python train.py --num_key_value_heads=8 --vocab_size=8192 --max_steps=7452
MLP neurons of a small language model. Each row is named by its layer, matrix (gate and up: input weights; down: output weights) and neuron, and shows model dimensions 144-335. Each number is 500 + 50 x the weight over its row's rms, rounded and kept within 0 to 999. Numbers have three digits each. A neuron's up and down rows have the sign that makes its largest values positive.
After each neuron's rows, "fires on" lists the tokens most often at its 100 highest values on Wikipedia text that the model never trained on. A number after a token or word is its count.

L3.gate684:494471421502600465457532443521433524517541440500466367459387587434414547525561496494576453534499513476572519472439453545526474522502414503481500543448462480567485544482446604552517530477536549418502571367593396484475499448509504447520443491541514457491516557512494479521549559553540556516541513509523469574543532528448505516547390564466482485489564527478401480457550531482558497559539565526516508513459547470435576523539392563459505454534580474549515524583490454506520561453473535487479577414527403522487487531566472547465492468561505602397547497502424500504438538552457343515
L3.up684:399433544559508528489479523546506371480503581505525495509530482513557419415563504456426565517420495533533458536544492556506522564571522453564552479390508471474519482528502492500519470497442519425459526477458506546505536580549491471502547448471543525459485474453504447540492462562515485559480592500551500512506491552488555491465510507529419527509604508499418509455473443547491512459440538464518489484475478500456454467551451601457470576430590468547598538517631564474436552385502500484574561473552557493565513500481501453511464532592449564481561503533451539531446451520503370497
L3.down684:494495497565418480528629477483455489436439557571499435441430500521535463485537424411458583510499499445526590480542487563429442522488514533475532499482406483475496607472508505422491454478458470442486582495482442438544446521436493512509518445473527436560486548518481423497533498411511553542431582505548354510561585501447580619469592519521547373399550418505497479396523602517464427498622560572527516569437500494465439550501577509579493544522564475491484551526450537493437509482454470553509400419486502541535485515472585402493516542574574451440463466479525525481485521553539511487
fires on: " de" 85, " |" 4, "-" 4

L3.gate509:559507493547503390550421540559609398432525458469473469469510468406557479482570534508517433499542575477564584532481500566574520540543385552590558461508524516544492455446519465546444574558458534403515513505477507472543452473463512452525472440520504539500544462447426524531595468401567516540490519550483485516433471520481603532427489442497500511476517549532467547450550522501427577459524495512463499518506484494515485488483498427516503498417460523630597463503446501530583496464561496535399506495491514550446454444485484512521530546540468542516513483540416498480561515499580438487
L3.up509:480525510465468440495437482462594392485460489493506561548517490491515441471489496489504563422529556425482470516492495514479543561498396467425486539368509607478504495604478535536495449373482523426527469524534437579545612510481553538435522440454532505470458469445466516516459486443490513533495464564495571538509500544506527391457506517470408584446570562568461528442437438474537512496523553553472362475461569464534549482427481544550478546477526469440537479536543493493544511527567416491503549526503466501503562505468515496447410487558331420579498439554460553525537462577554460531
L3.down509:460476497507517402406474467543578469414403523538510580634465532572464515451448504454503553463546488450562489518495481578489439638476506508563447480480429510568475420432414512484472423521488491563565529499513408504495610492411521452491444507517533490478587487465469375452442591543477494462519588499494483547449483457393488565477505490454430525493497448551458489481495452488474475486559436505526476395535431519514524558456464519491508409490524444533532377497508502507477465503511530421418541450509499500520511496560469444475448467597513477493534443490474543509521454471543488512
fires on: " |" 68, "n" 8, "-" 6

L3.gate301:490556472405515501499498512501535477492450447518485463556573459509464568510492498518369474538514487452539500503489543504494492536521560586496549513645484451398482496501528527525405503430452497319588471571487445498403554510587482444480469471533495408569524497427510567485464449561564483463515530439530377563538461446444501492467476534500591539575532545450476404476417453445498503453489513389556477478455482531516464566533559612563492481504472563493497568520533536586392546466477520535459452505525499540571415507554554460396565477433538514522600456498454407488489471488571458423
L3.up301:510438567559585477406568483513569563550491510436478390555421540504526476483524577491522513534527517459596509444407441482481522508653532496532465576527623504498491592465571490492434435556462482481504555507550475531502491471533410549483460516564494474531409498476478518449401497541528536477529439460499394478455520479455448473583483409565521490497526519525451496436429484512536478455469513386478494457451497521512479506489529565540417425500497520478469440505490461463419491518568588557482454492544562432537509532584486532445527517529497540547444541487474416524463465554514583393
L3.down301:462487491491492456457559464489487525530414438441486476492581464451517515483479414504488447472500477498527534477417451589519519522562531552544404552513495475556461557510458396530435548535484600507516513536493567519521495487442522487455494390563448444489527509430572499571385529530593447477479533411543434535510480457504529535457502474534467414484565633469497571504452520541467567457428464508545489495483484467541507490553528434500482411503423560536499510416485481517405536523537568544582378503505492531479489536554520554483459562519500559445445547530476364501542546525519463521
fires on: " of" 40, "-" 12, "," 9, " de" 4, " Lord" 4

L3.gate548:438532537530587405514507594486579567542527528497446524589479580496563461448496493465457534449512469494454493486538507544572602534560508482573617509476387518473515496573452449485498487503444545489568422520413503570448537504494441497615522547471521512383480479519480508583426558524452450506452477490553618460509437493411500576539522570512532518508485600530550428596439518427626542460572516481510404515484533459479485569463475493514498486532500580533608449552462533544519447537433627418513472537488501455553475473585557499528550434521448440484441446460564498502523501549565560478
L3.up548:613524482450465496483431538530537487576519449502588510453445459480537491541506518521525488630500437508478531558425508470457456552521528570404555525544506412566480533458510461469354519510463464520510500552443507498503503407531464431531489472620458440575534420558470444471468521474456463384530448480532544455434501570451397564520484481519543585445567494591479519471458504551507532521483487545443494496542533435559529532458437590478603467521518422492559562511555484482464493451458500524572535543498470486529516539428509510432466532499479516462516538504464589464468545510589572437
L3.down548:485574518512520494493530481538549452512504521415421534613484512574541590434472509541480527430441427425512531499555530441486499484591452455569446461530438505458485453526496434505462504522511549528389572552571516465484455520503565579550519546444503552381449487516439499533545480498480457581384485488523576493430449542485483533579442492522524520505480598528478510491561479510576462460602540494470492431463453411546487596459432491528415528457517550474550497563508491501508510451484619477516420493498427544544497466531594560506497497577453496429525407438472479496481470456405468526
fires on: " of" 32, "po" 10, "o" 5, "we" 4, ":" 4, " As" 4

L3.gate598:486461444507506590506563554458519513507504470542529560459444577560596509509525587400462472522491480562518422482542475432492436496482565493526582455590419507621439424487586561342449604483541500496487422443514474540475552470535482526399519526458493428497478506481488564462499513481442525444520549483485565535422439493493533500589577475409512452491488515475572534470573557508525546571514529547507563516517523504470463489545511531516624573387450529515481490498408563505469547510472547557560530514525539471421498485483535516463504501442469454447527523575561509496553429425518495525
L3.up598:545535531595502427529483447525454533497505586494471591556531418486475423494558465473531557503565468449511492508489517531565491485547394434470477532505452546477576418579579416516534533457469598497492521513548448559558447501531456409518577487458479455510417493568474468458528568487465511471485502482529533533529524481452435409430486460507522512513518498472523578502454486494487496509458537420502500434474660509388498507566539478459570553494553465447508586545473593495493444451463488581545446484563504451429574532464413513521445442517474549495533458461573603452602481616510402495
L3.down598:456520441519532546556519470556543565562533554503455594586447502526454377472460482500418491521423522538411521519487588531505477515633484464566491564494460528522465571565516525427547495546444454560523475483552426494520546459458509466533538451529512440517500435599513503555472584511492451458570470468490482521417528557456462556510513587510503419517507497448550493449585427464384490510537491557530454525517563549566520500476576505413578448504517488465476447530557504516484515472463483612506578552459609593542529423534442414502531499573433503528551529537408510517442483554438497488
fires on: " of" 47, "=" 30, " a" 4

L3.gate1170:505523503472478461400463411566499533474561520516439564493552385545465446502473420585519425391451527556492554427500512583471468483559497506457530448559486492449561500425457421523570572422450441527382473494516464583525558489484430492513523503474590480496449546507534552499403483454392527496563520477395506581455543449522513534500545479476508376504504451493493541524543539578557446510546472337429631515506615492516459567536410541537401432435479471562457480488558607552489406633553390427539433555462485445523526502457451433432508513421467547455518509480540499471543491569447452534
L3.up1170:515530511487449568501520566439522485634496537454433505573486463521431490407513406429615543495469532454453525433471448466537588481523430484466387489587518374491542564486498516565502508514595515461423497483569554562452537546413508498541516588462541519473500529386489511470537487516608532501443473541502465584490495575518508433545476474529486468506614466552532540486475505544479492456436521467449473477546537485506370528536563482514557502468585489524432548514530577486560517462529438545443495493545539482500543443466479470498465497578580580519445441502485497462408530600559482513
L3.down1170:463506501442417562395507562432517435473471529346528420563450471579514499468526494485509549467436423515519443547502503527506485514464472446462469491511482487571499538533481476486549495591551509393517467485429570504495472550521432559507467436499478460530435556501509490513512501601524474416479501419571451472550426460517584562469520462405516486514478553562533478497514452525446539438482601404503504340518596459431562456478512445499515555511495495461478462474466532331516450509643526543411579439450490470543609517493478547467447457541481559441430540570614498545504473506526570406
fires on: " |" 56, " while" 14, ";" 9, " " 7, "." 6

L3.gate54:477481502495506423650587570416522569525401528469511586475472532531478446465462559406477545558539543499502553422571541526517433446503466505563587526524472439448444472466551530561531511594594617506520531484468430498506453571514484470538464462490426466552494402568596505457600475459538537491593562440487543539494531506482525540464477446524463516640555488439439550435489499438531401450429586516497518463539455501462555516455548513474472454551520429443394457529573478504467528488527552516372528515460515545535514485600480404612484443497438607527467487536471543543469480468479555344
L3.up54:589508494444439460545511506523541490568446491386446435519460573493523421406565500539512454496592546570439430518506493503526512536498488448399463519550405495492471514483405516502553451458516518518552484483463492453504477453465484489556449517458538527461540631476494516458456504492516438540535475520495619519439450507474565479538487487446506518487528521440596503419550484480515480483513585461556449494490564491427448501548520516514495512610570467542474422516388438500493444466549443488533447495493465422413508514406516546542416595504495495527506502441387472513577506603374492533
L3.down54:531564495470473442483538511574521464517565418512415424476479481503480518517518499464564491563453463536477490479486482475576500468478542438468444516512487548514511502550414524505491501465473511496459433409561574489465573494520511504456474589461505508482615445529420493463415454589502566543455558571585491506521428495480502542389488502658495532424475562596508447572571518459450345459478473565567489490530567477548423512517480468388522501509515516506518498479485500515548479470529528538473506504561536471540577514404539496491556509528533556565604555563512498440556562571479454542
fires on: " and" 35, " or" 18, "," 14, " as" 9, " the" 5

L3.gate905:480490525498535564505566567498562512503583422497510509512443467558458504496570461489490544485431455474578499607491550523451512483449559483578486512468459441615571442464465488503458492537501482509494530543527507518460393508424589498473509445512562533415507487546461530392493493580518468476607434491531548463543469514472523559496439524505504457504557480491446538456474431516627491500477531588523444504536541347592476529399483562547564491525625491470464470396477415586564473459511467532569588543400454508555433425460544516512518499561527527494428558498476422468521531577573489560
L3.up905:558495509445519481557573616540594466504482450566434512457448483488448527550612574469517610530494478530544486530498494487452511504458537491579573505511522408500432408591557583430512458453505528461534387495435626454473470528516487487455419484473554501631464586540494561491505466569528520574505557487535484475517443443471441462460482532464453516471441492529526493542522459483523559558505463451580503439463494620517541472437484581563433477483449411554398527598396554563535625534520488539446569475459485415567485528562445432556476442476499529540488534590561506410527496577599540474
L3.down905:517514534454486557568462525458499471506450449492480600457563504506578529458519481508557552573575538470547540502449650452484530495455511563490589513609489385473532499571595515514436550517513481460429515418471518459517536444562575490478452545549474454571492471501552639473490412506486592593486529512469445425495503488421485576437567473529450488555450429542468479422622576487551500507457451493500498431624575483422511505465521413486514500444523551426535457523507488535521490543514570490566557463505535478515460421395505517486475559499530473460551437528485492587515480501483502544
fires on: " the" 24, " of" 11, " as" 9, " with" 8, " in" 7

L3.gate46:495533470496439608450492596525541480473516467550552517547483582464532588474549519440435447448451495466473542521520544391558530544419578484521507510504560435591368461496398527417481577491568542465496518372479425531586522477497532535441372440497509436561467479545475579593439488525564398495441521418556546475466516458574534539521514459467448552526482532519402591503490455545456609445549555470479510488502563424499486563489520433523573411535502497496450380425469499495516553465387516520560597589563420519416460501423458507547520498452495568464433474544472510497431541525525423503
L3.up46:528402512591382474379504482462543506528530452431484463510543532497490465447583487481486410421555559543528516545618518488469430471412560470474535588545458485515513458492510550556474502520394474532450466438488530432573436487543569535560483506563537590535517490494619547482484590610565486536584479484489549473422497549415520424493528498413495471406454520512477424502602475499394464468531488436535488474498512550487399581517439454467507538545533491514567420463508520597563564488514455470449485454600526453427474432474474581464408561507475535533467450446445482608472494507466542580
L3.down46:508567435509417440449537527472498540522440534425566412443412487458478545503577547535520522508541474514557480514438528512503582475447518547590531400485541551551538532469414530483428521528467534527497603528532544431409512474548600553529512510469489503542544402541488552501526487581443424486479491477474499513574540492546424512531392534443480565435541559490493481496600556467430486566524538527528538477556544549490575502494576471579566451457538400513538458461529517449512594496513522409437477337400534439571559513496526535515440467509480487575501517482484618512476504395478399562
fires on: " as" 45, " more" 7, "al" 5, " under" 5, " the" 4

L3.gate816:532447486397570499518497525583502441549543501594478515604526488523481413565517500444371477543536556538554496489490432497445472516565583514533509534554556514490481503456529441554473486513496531454490545537440500567489501577485524382462455471486487511594524532508431495491496536478507556449589547533485438466494548544517600452445382557517488349556513483511426520375505498493513476421538414457526504495477581537555567538440585381490444414484501515529453447450490516487526515464550539522495417470524567478559522426511456464488495566546411476554572424572489521565448496529540534507
L3.up816:466577539586500514503545542519469423511557479536487597510505497417574542477481535519446486561449555529541517561422531463477549539534602568506489539492504543547513463499485570508451515430560475498477384390516446565569495378415488376421454423412495468565437509522466550490442428529420480543632564443483434494490432580398456497554492494566529509576547448451445478546448416528530474530434525421544533453478444484434482388495474447471501484644560519541511515502407543506540429492511464467445541580519553512478559586466479446524488490447513511545592486465488584515456545549487471544
L3.down816:496530563531494482447521455477469540526461526624479450459578528558497499462514471551476413499578575557520552511506389550491442558493553527425414509520477449570592415473558449472467379506560436600426516578417479422469532473522397467435498531434498515469525593502548410524446512550421514431446474457554415533556553481515493516420408507441454572516493465525544574491499507488473495469485496470424496471470562493505480640437641578503530524479524456602591553432448489443505479431534473463533439447397537533517553488490441536566543538554459529517484427462485427554503580462459537463
fires on: " his" 34, "-" 24, " her" 8, " of" 4

L3.gate483:528580473521556445587454577497646490502545522503426549501448451522485541568543489590461405417503506454427480500567458504461539575438465518489527552481495556546478518428543539434520536514537598417551433496520516471517427468468485494373459445491508505535560475411514474440574503557457565450537566413416512432551431543526505460552581610454469568481437470536568509444552549474582512475477513363550580482557554542496414511478510550565499522433473514477534460465557548525530442491534457476489486544534579422569474475562555387441448480451511575523431500522482466549483418534468481457
L3.up483:465528493534514469490520459500562538476444588493497398617510370440552541521509518487443535471477633579508570564514534556483469464487496484473563464494442463536430496413495551545578397501565439378559622402465497428398456494458478483462585539536470505506603437503484465475589484587403578487511595513455486479492507483501450384505500495597473494471553541541540526469384490509595460539455486525508470446440499517497511479468454543546522555499447440512522499602465461428561475533531490414607487525585499485529466413483536452462546492438455523510471543530470469445511425546561485501
L3.down483:416521540438504518497466485423536502577400538495501459566489451512483590502430417528527418548567449432501555460452539470534536488477424465538523511494425425420417516491557564570519531428569494501422416487513523414550463615459478446435548478570472523445440516486400614510544511566503493434482466531478563484476548509674610395466466486495527534494475492487570510506421473455511507461528491467485589549514562508562512400513554498494560562531477407516453432484498509500516394469512591450528455502428569434452441456506474573479509478545499567417508410424483476483549531555491558560
fires on: "." 40, "o" 15, "H" 10, "en" 5, "sco" 4

L3.gate699:440596486530488638396510494465508489455486502370554474472506388540428438550560510476461477541472565513576537500487468539502552478562504554548558500443422520389559426484551509499509505454431508512521506616501499482568538536507475463477471426460443547463553525471567468516480515512399517562522505530472405572451421460376531413433470554457471510473437495540543536518505504453499465517454534495462461512436581488460462461554571463579539507460570425499398514452432498556550483556456509472526546472441424491527520578461464509473448568577476535529533573603459487394561491560528529483
L3.up699:520534475435471543431518554553422617469503481519514472511480419485501536543499529474667586470582451490518435498508546412462530564486478486612482558489422460490463401513438512549533515492542511557461460662543486439471558487438460611460491491456464497594543520536500511551466499535474527446512557520632592449530435535485518407489557535524519571534466508488482414501471450504532467515567434436498574497538524485601519461515486453549582555491499616473493445498540493464473576565445547580537558438525503485466456505524507469499479510436462497476499487408561491502438441478475395547
L3.down699:498528473461534452591441467470572458498563472541485407600543461419508548505392573523495544510513524537455463420425516531564511514478487440501432505529463425458491418417549443439514498498487456462472477558513532518616484463500515528513449469480584491522534611524538545452561476506480470520506453502543637539495400446580550561505482530519547539549431484496536505557483541492603620528443536495463547631442467499466530472513494558569466569557491420493460443505525413548441448549551593550583488489500520464478479503494475515458580531556579463627505486437458439513551460530626463610
fires on: "im" 27, "m" 10, "it" 7, "k" 5, "re" 5, " life" 4

L3.gate1109:495463354511595531480611475426561559434507525444516497419600520510539533444488568444500586482441521493562556453529543538443471507493540522422502492509466505453524448429474463482469515541478456530585419520522477497544556489557429551475644418498466505478545560496497485490470548481531574497531524528483541524493480575518555506442462560510437462468545499430489501460546515508562494575349462507477532428536460511470453538507561527530516468506548510414459549504479445502468505420512575451487533565447485423520553491418506481499542524467546536517554525544377499561428474472546493492
L3.up1109:537613509429474583550548454500451510482501508434543430540506594451539463541508561523469508546508555520500479448404531459541464464537558425527531387523480527492521416502481386505483537519504557545516423498558522479449523459495465519563527530521554471462521510533440553423528536527534497602485469508519477539419492523438447397532474519531454559531485543469516479503426482504480457505468578511520491504386505508453390448439495487512559454542557406397446483542503577543453456480445592527442525589520483452571443489474422456479378520503405543479531582464483479604515559522497554485
L3.down1109:514492492435504490470582481482565537497523487465454463494503549530450495493518488442458439523536515510553507594507497569448501422563494605443530595549601453471511537518502557497458497424446506475633521426494547500466554494502468567488472519503535523521493536540532425564554484466548512560570500517453411512539445572511502540436389551574465427603569528533460501482552509503480460472402661432547531473535480666501577503470433426502499565517414515537512519487482519512392476460496477477521411502408539495507470485353545525445498572541467462503491464529471437495517508493461473380
fires on: " of" 34, "r" 8, "s" 7, "or" 6, " I" 6

L3.gate219:502561523538469476577559473482487461505477479446436457496389467484505508468549412407411592397503500508536464475508440467557511468412522485565472451559498485427485477485531547513477486570468451486538526542558471463445441511489493516549447508474590574523579456574478415533615526540468422411533489495531578548535551502432501613531544444471497510573516493580542525457496446565479466554505510581429581515494493471472501498600437474493470405408572503499419465453531479501490430521450474540461492578463504461545518406509510515565525451430518511435532497510480531490554617512482445516
L3.up219:563523449514499512547577455553538450554518517458399524532479453538435531484525487496522518467413446537471409430438494419538506487484524522535462491449500498428455453400601584488553372540575430435580483590522561550478415465471471498485557480513550483535551496537487434501492504505447448468417408483474493477544486470492583456493495528602521433373462477538497574488515457565505513496509489550439559455479498489424405504612526507451536477404506494550452448446544531493558444431478537431443467553546494480533441410379513581486544556522551596442557507514528449475607495517513522536
L3.down219:489451522493561588570537473533566522453525463494467523468523429576524481531526457442552495564637550582572429534487551550570426521506454551519479540541552406550551521514481533496431439447507484578545439508483467580502544603582546458484449551472482468541359431627429431489506483498489488492439539445543467560454452476479559471423426515439430407447501525551543445436504483417538480503415561465526452480454468439472522478461487508554439543462562585549477397459488544530535500550512549487487487594517499478462461455423537487573369428488522489501543508541526448543461434555530510539
fires on: " In" 18, "In" 12, " According" 7, " with" 6, " most" 6, " in" 5

L3.gate666:471462503481578513580460469540468492464560490481510444504565533590527558507504472592472542561546510508504510538585520533577539516489511521500563506607456581582527508482530482541510535444568387493569506425541475488495451526449572524487522474551533410465507438519546496530535510569548481555469506527528471521505497365600516601497526516559520467476474599559486586507591526496413501502435509487452497522591492469404502557385421511565544459525489572563508425467441504551513493548484594546575522566545389507558511465493522443501449560525499444514464455451503498560472547461556495486
L3.up666:547496575554498496503542507479486480475549504533510485507574524511477573423506395559499492469499548528489526525534562622475537508481502504532511529503482575544576506469466588517527527432479483505556453505595474439497546363488491533519523498518581540455525387502596473564447494544475513389452499515484383535565530485567499543477438510486471512501466541521509579493567479547481489494492602545471480554497475453383447532482540550507608351500508505471576457440528560458444506482442604465462544457597450480519534520513467403469445545525485545455553439524511441547481525519504613490
L3.down666:526507457485533453471575548550448481531568519605530509471526475522499524535492454462492577455558492525571479536490489536427438611523483456473526450495547509486531553491490520418539489450474528612457476499537491418553569521498511462528460540447572517528453519516524429509529479490505586505463483530398394388497480567555616448580553523457475427528492521474463525458465445406489503498476492516542535504526544518575474481535549541565496363554530525481521480533465435523494452428532424501476490554489458516596539478537502440525425481481578492508586456499486614543506438440496521544
fires on: " |" 60, "3" 4

L3.gate528:541451502466473568532476518486568431563495502551400396461481413558478556443475390501536528429555619443476431562537478512481500494511375510525453505506518541561435561472493521459437540490445461501628466443444459499538464490573572570483506439549463489451508445536494493510449418506506470542542449567501522469411489485538553489544455488504588535630508509482440616447544488511483493478479491453498411554438454490504425557591532490531527452515416581532421556540547521442467441564492475476504530552435468460487438546499460431470488429618464429508507509467417554549499547485571491533
L3.up528:459442578546471471477541604447486471545543473527455446531457414504490639479467443483509516424530540480448562497463432531510442479552498491449532537557572523484522536495469501485447503546508533461530504545462506557540452492534521522431548497509525591433530438488573559512465472526558462515501492521492547517475443508512397467483502384478553487565644528562559514561444492557541485591475467538600478469407439594515506504561445506518465548477535478437451419548492505459457422490556513512482535499486499462569430499494452545505496409547572494458554479442446488518530633494588533516
L3.down528:500508473523542594508478396453628501534523504446368508673547433404486533500513531523474545514589502477465527483557441435597433517428467509431523518551526451457521493510531542435482489580507453570542461524545547503537515519520511553533554524493473451528455469645551500443475522493545452528488540518598444517449466469481534540400447503544521496474494536445560474516435451500550483612475531561516547456453433477567480498504406418427385469454435564541483505591567539579492575459440482559547571483402574427476437536542384517508463500588458453480634531419537522548507507483575536434
fires on: ":" 34, "s" 15, " include" 7, " of" 4, " included" 4

L3.gate790:539525540526525532473571452570512541430604540464523510474463496572479488600427536475545522470439488541475504488452539486430449511517505496397371459534472498562508498617570490426544467490546555518490624458499464552519558415462453544528447593522537546409460439513574497610479443534464500523567477462479514514614517560443535432459492501497415530504455517572497537382518480427462407496536417499474571517563522531473515559580492552530488472580487499512446524521607569457515505587456560557554517531616472374510436541397539550558498516468537565489424528520506591521494617518507561458
L3.up790:468529612518497500520579414552474515575513476522540430527556486504426495562525466549524530448449466545509448505574533446457461482565509465432448493519388484597505427514551526427492518515563516529516523486514437616501466435529468496479556469596549494510533552546491419565478495451530448478459528529507556509577575488542529468405497510553457547521456471523553504418480411407483430560371469546515609499470545428529433605506558534565523522527604466532528541501486469426432607406504486444535504568494491378478497432454463514499528436485513507407514477465512551488433463504437481467
L3.down790:479495519440458434444476399595446553398523502427461540516513530513492538584518409482509494501557410544421516560481468515511501437580577509537356496520472552539471541403489441397587466540489407545688551461576577382512493479498493437451501449534489472533471479550476465472436515533464468459525554493490533529497591492503477473364563502488520419460465453489499491571536536500449506505476421494536453479461556580461462428484554486555445518471575472544426506561409524449541476514519486447534417504551511533502440489543457558493477521433467597447538474488540515547497545474483524476
fires on: "." 93

L3.gate1130:431450549523412476463515498475430417407527649485561446567518438522628410495517465514479416501520554497497514535483439491550537591529526552484500492470460527480559406420468513580466418483519586616429471418568533502491527549491485462530393527438498483391530509458506558458527442556509516486421516531452539416428523491466523560512464422506390431470513558421553449502467581445493571494512495494439496469507462497484484453554533394429576511433511467579546436608498477530453530521531525458540479440495503538461529511584520549523510516500451526470510450635487534500476469391545465585
L3.up1130:477520508587445496542558427531544564422514477458458536545511453544547441499382477579608541504489530495523403432484506568481490533421472477525476435489531532518596469514593528456543506541432546571512503463522454500480513513482442547421479427524458585558421483505487473428530498474488519450446479487501463519502486503400551540502446502552500522434585486450447517528444438477490523524492445457547593487394493508414402412480430532470589485481497379466567476469527522486480536546568532468565491484453400524509505516522460507488465568513483523553530538490464555442533489533596537558
L3.down1130:454535510507478546552566520498401534475480494460525492513466512565535595563438478489510419560541569507524525437447435433489475512513471527541548494515539488558545512536477461468436538538399683471451541499495501530530470516576500445607565458504504624502541422571471486568571557474473443439546469470438426411526434494517442505468464531558597496462495458413446519468582486568501543529473564499454523461541429564534491486522555463449468409485498462501511572435482486497431493536525508484564504543419472541436407461492561545473417489389591513557481557556501515532514466494483500479
fires on: " of" 66, "–" 7, "y" 5

L3.gate580:471530531525554428528489495521504481402511620535542493424460417468529559486512553498555534356479534448510540488522505529544428476471572506407512535531539587473451538636512490424497542522534535415527476459482410442456495486563538490468503499533470551446462527514449431444527510543532483521455495550562503463517512504462478493482476415461462403471542482580521522545415553593526494456496500527497391444638483478536484411513472551565560424552451555430505433446493468556522570492490536512542581444547444483486418535494441504579451475331440574536459549619535516523446464473445520390
L3.up580:448486501526597419614579535494539538576523569396523583499548491511529511455487551478497487532431510596565545587506587472614511525470516563493514589532511463487529399534498489520498540431496498478518551559499446546421454472520404501548585513507533429495577488421526437546461484515525490524427422535471458502418572485500463390433639531454579410445461409447560569518586476482523504455438543470535488534497477447581533527561516483473482422486547518473484510543487525545456497479440595429476510453409472556479578534521463479519491453507437499519505564483510555506584491567541564449
L3.down580:496495500553477543472584481504510392442544531409423504459585569512520513508516522522436405535520507609561421503421540433462450636472423460484414530575413463492516466457426459539517388512406489476405456463547472576492538476467432460417512510418422509549504517530542537544460474468513485507468422575480468473542547528518470589499562530456456570568441565440488457530559482477464522452586536462524527500459447557537526507550487436487472467446545465505569508529485474490641488517472516421494544562466526497564563447491557505533528507528459469589616413537501496417525493572454535472
fires on: "\n" 20, " in" 8, " of" 7, " are" 6, " is" 5, " to" 4

L3.gate1218:452518532558499446542541512570594464483512526503428519525549454502420488498512537515497568556617560518466519436486513533484524446473491630412462566459546538486458545401497477460490454570456504540557425563564409557498406414539519485415451529523517556634553514508432572475472507514456492517547495503467472465445452515499586447470508529553501475543544580399488634452559433501520497461525532491447541623474507485484573522494448569400467486498516473479526481459454489531514546515573576485518498494567474530544480478578591431494446510467406599433474549603533497529321499479526589493
L3.up1218:580505555490500453507575506398536520435585543489528588520415438567424519414513450452461551467518536540462544485484484511537435386501459602397511551536453549555467513494535393492573416470556513549544462522491478515534496429450550475498473514382453518466528641510375547579437463523447440470593522481486520531406497524550537497496465493551525499500543591429501560494491543462533502523477573524602463506497416453585473409514498496401535603490500503440423524521500462581467495427579485439506531455525467534587531467568484538432428481471558556438499598471589452483381515517526493512
L3.down1218:457608546445508499399524453575519584422499521639555515492478513398464485469497366421451414454524520467483482505535479473510546509574579489555499519609496488539535537450532552449483534494604541595498452434422544487509545516574529465486535505407499485478470509380513495464460557488403522512554485508502509545485548421509479506498536438538488471443537503485502454503471524430586428487581544467589539496456431513570437454527524469493531539494565524500521547479519552516512454410370444444520451463459549498482501481474380511520497486525567572470519562432518449475519509592440422453
fires on: "." 72, "%" 11

L3.gate272:400535630488605528578594478505543435500520535442538529465577495416522523465527501519423482523501498572596528505459428468509549478556496489509503551480398515465434485510466513482459568441472501439471513373476543521501487495554465479504387554546467470542403374459498513441541577524584522446489507489634470527467493506462464599550511477440500477523482456438561522585505498528522575547489484509588445537474427458440536496476464496553500470479656561479493499436512495561537680420472517403433522507516430480451506481512500428502525502449556507481578508469572474565476449480470567526
L3.up272:580502472428437412461503539467586430556486479472481474516568476474388549457506566461536521509425453488413524558564572551459499445530517509443528505495533534533558479504474563570511484483411486489526512538464514553510487481546532455470559574459507476513455448569451480518517501452497628469519483490500493506474476477395452431488498553511570576477569474545428430433504500523459449534533585569441526502554493624490473458515473513471504515576496510513559553605522509387421520455440501569593494478539438500418567423454408542531501573591462451414511459458428552457493511528493497578
L3.down272:509558404424476466461478541508476494537513427501460428539433571572494566543485500467547539506476479534476502518518552556490511497474558445469452565489542568530462453553467558605501493505444458581523540611564483490515497526529477496434596571433544519492572490546393485419509451482504556456462543500517487528491552513336479466523447505512538536493586453578453534487482485481430515471464512529521502446552494493452482466513521417544509533574473507492528493577576545486528468601523519583543443549591534476458549423460503511502430554616448407426434419489512514499552538560559410547
fires on: ":" 50, " –" 36, " |" 10

L3.gate363:534500494561433554589522453385454587445474503555548434477477512420419581542521522443425452485568605457429471461536525503563541531524532440521476468401400528417452478599531505467405518467499500586395539488494488528531447524482596386538531436405528419506507545486409464547584594419533542494541563542441469524646558439571559416462427551510461551490422532429488451454567405521490464520521501476500508518424501534496510501495484468525509489446492438495507490544518478594569567475514510466488537562550517510478526439547524483546523507480452451508443434517453564519534495469446433471
L3.up363:556524478474472412510331503514441458474545532617427440526561505485476507459482611464455530419517454572450446462558434440532550473529452500477501549445391510477573538487500464542434530449497554403543483463510463450548558552528469499527520536531549477560507558458455572424496436492510492391476480457579457497462556545561534447523496575494541480452514421514452487396584535463473540482563555493492461536473502519509553506507510511449508518529495552635574560524551445498489483454499503492535483571513490484463466488485482525534426480479525542477570439496377478429548533541588455454
L3.down363:475504571491539545432486480411529419522465523568535492454528462473470496578496426446487512539527480519502528495562514471499448588433475496565546492461474565470465479482493427574535390543446494478548485566625459530562523610517616510485557434469522429518490495348449506474490529398410583496582480542422451438554526512543443507420386465482447544456634498629452585413500485491545530480484558341506479506553489564485529525462505605506547490455565491653507404523485511499461507512472528520533507510475556556474530518518479498580558494449523441569544420477520549489549478519531544442
fires on: "|" 14, "-" 13, "le" 13, "e" 6, "uff" 5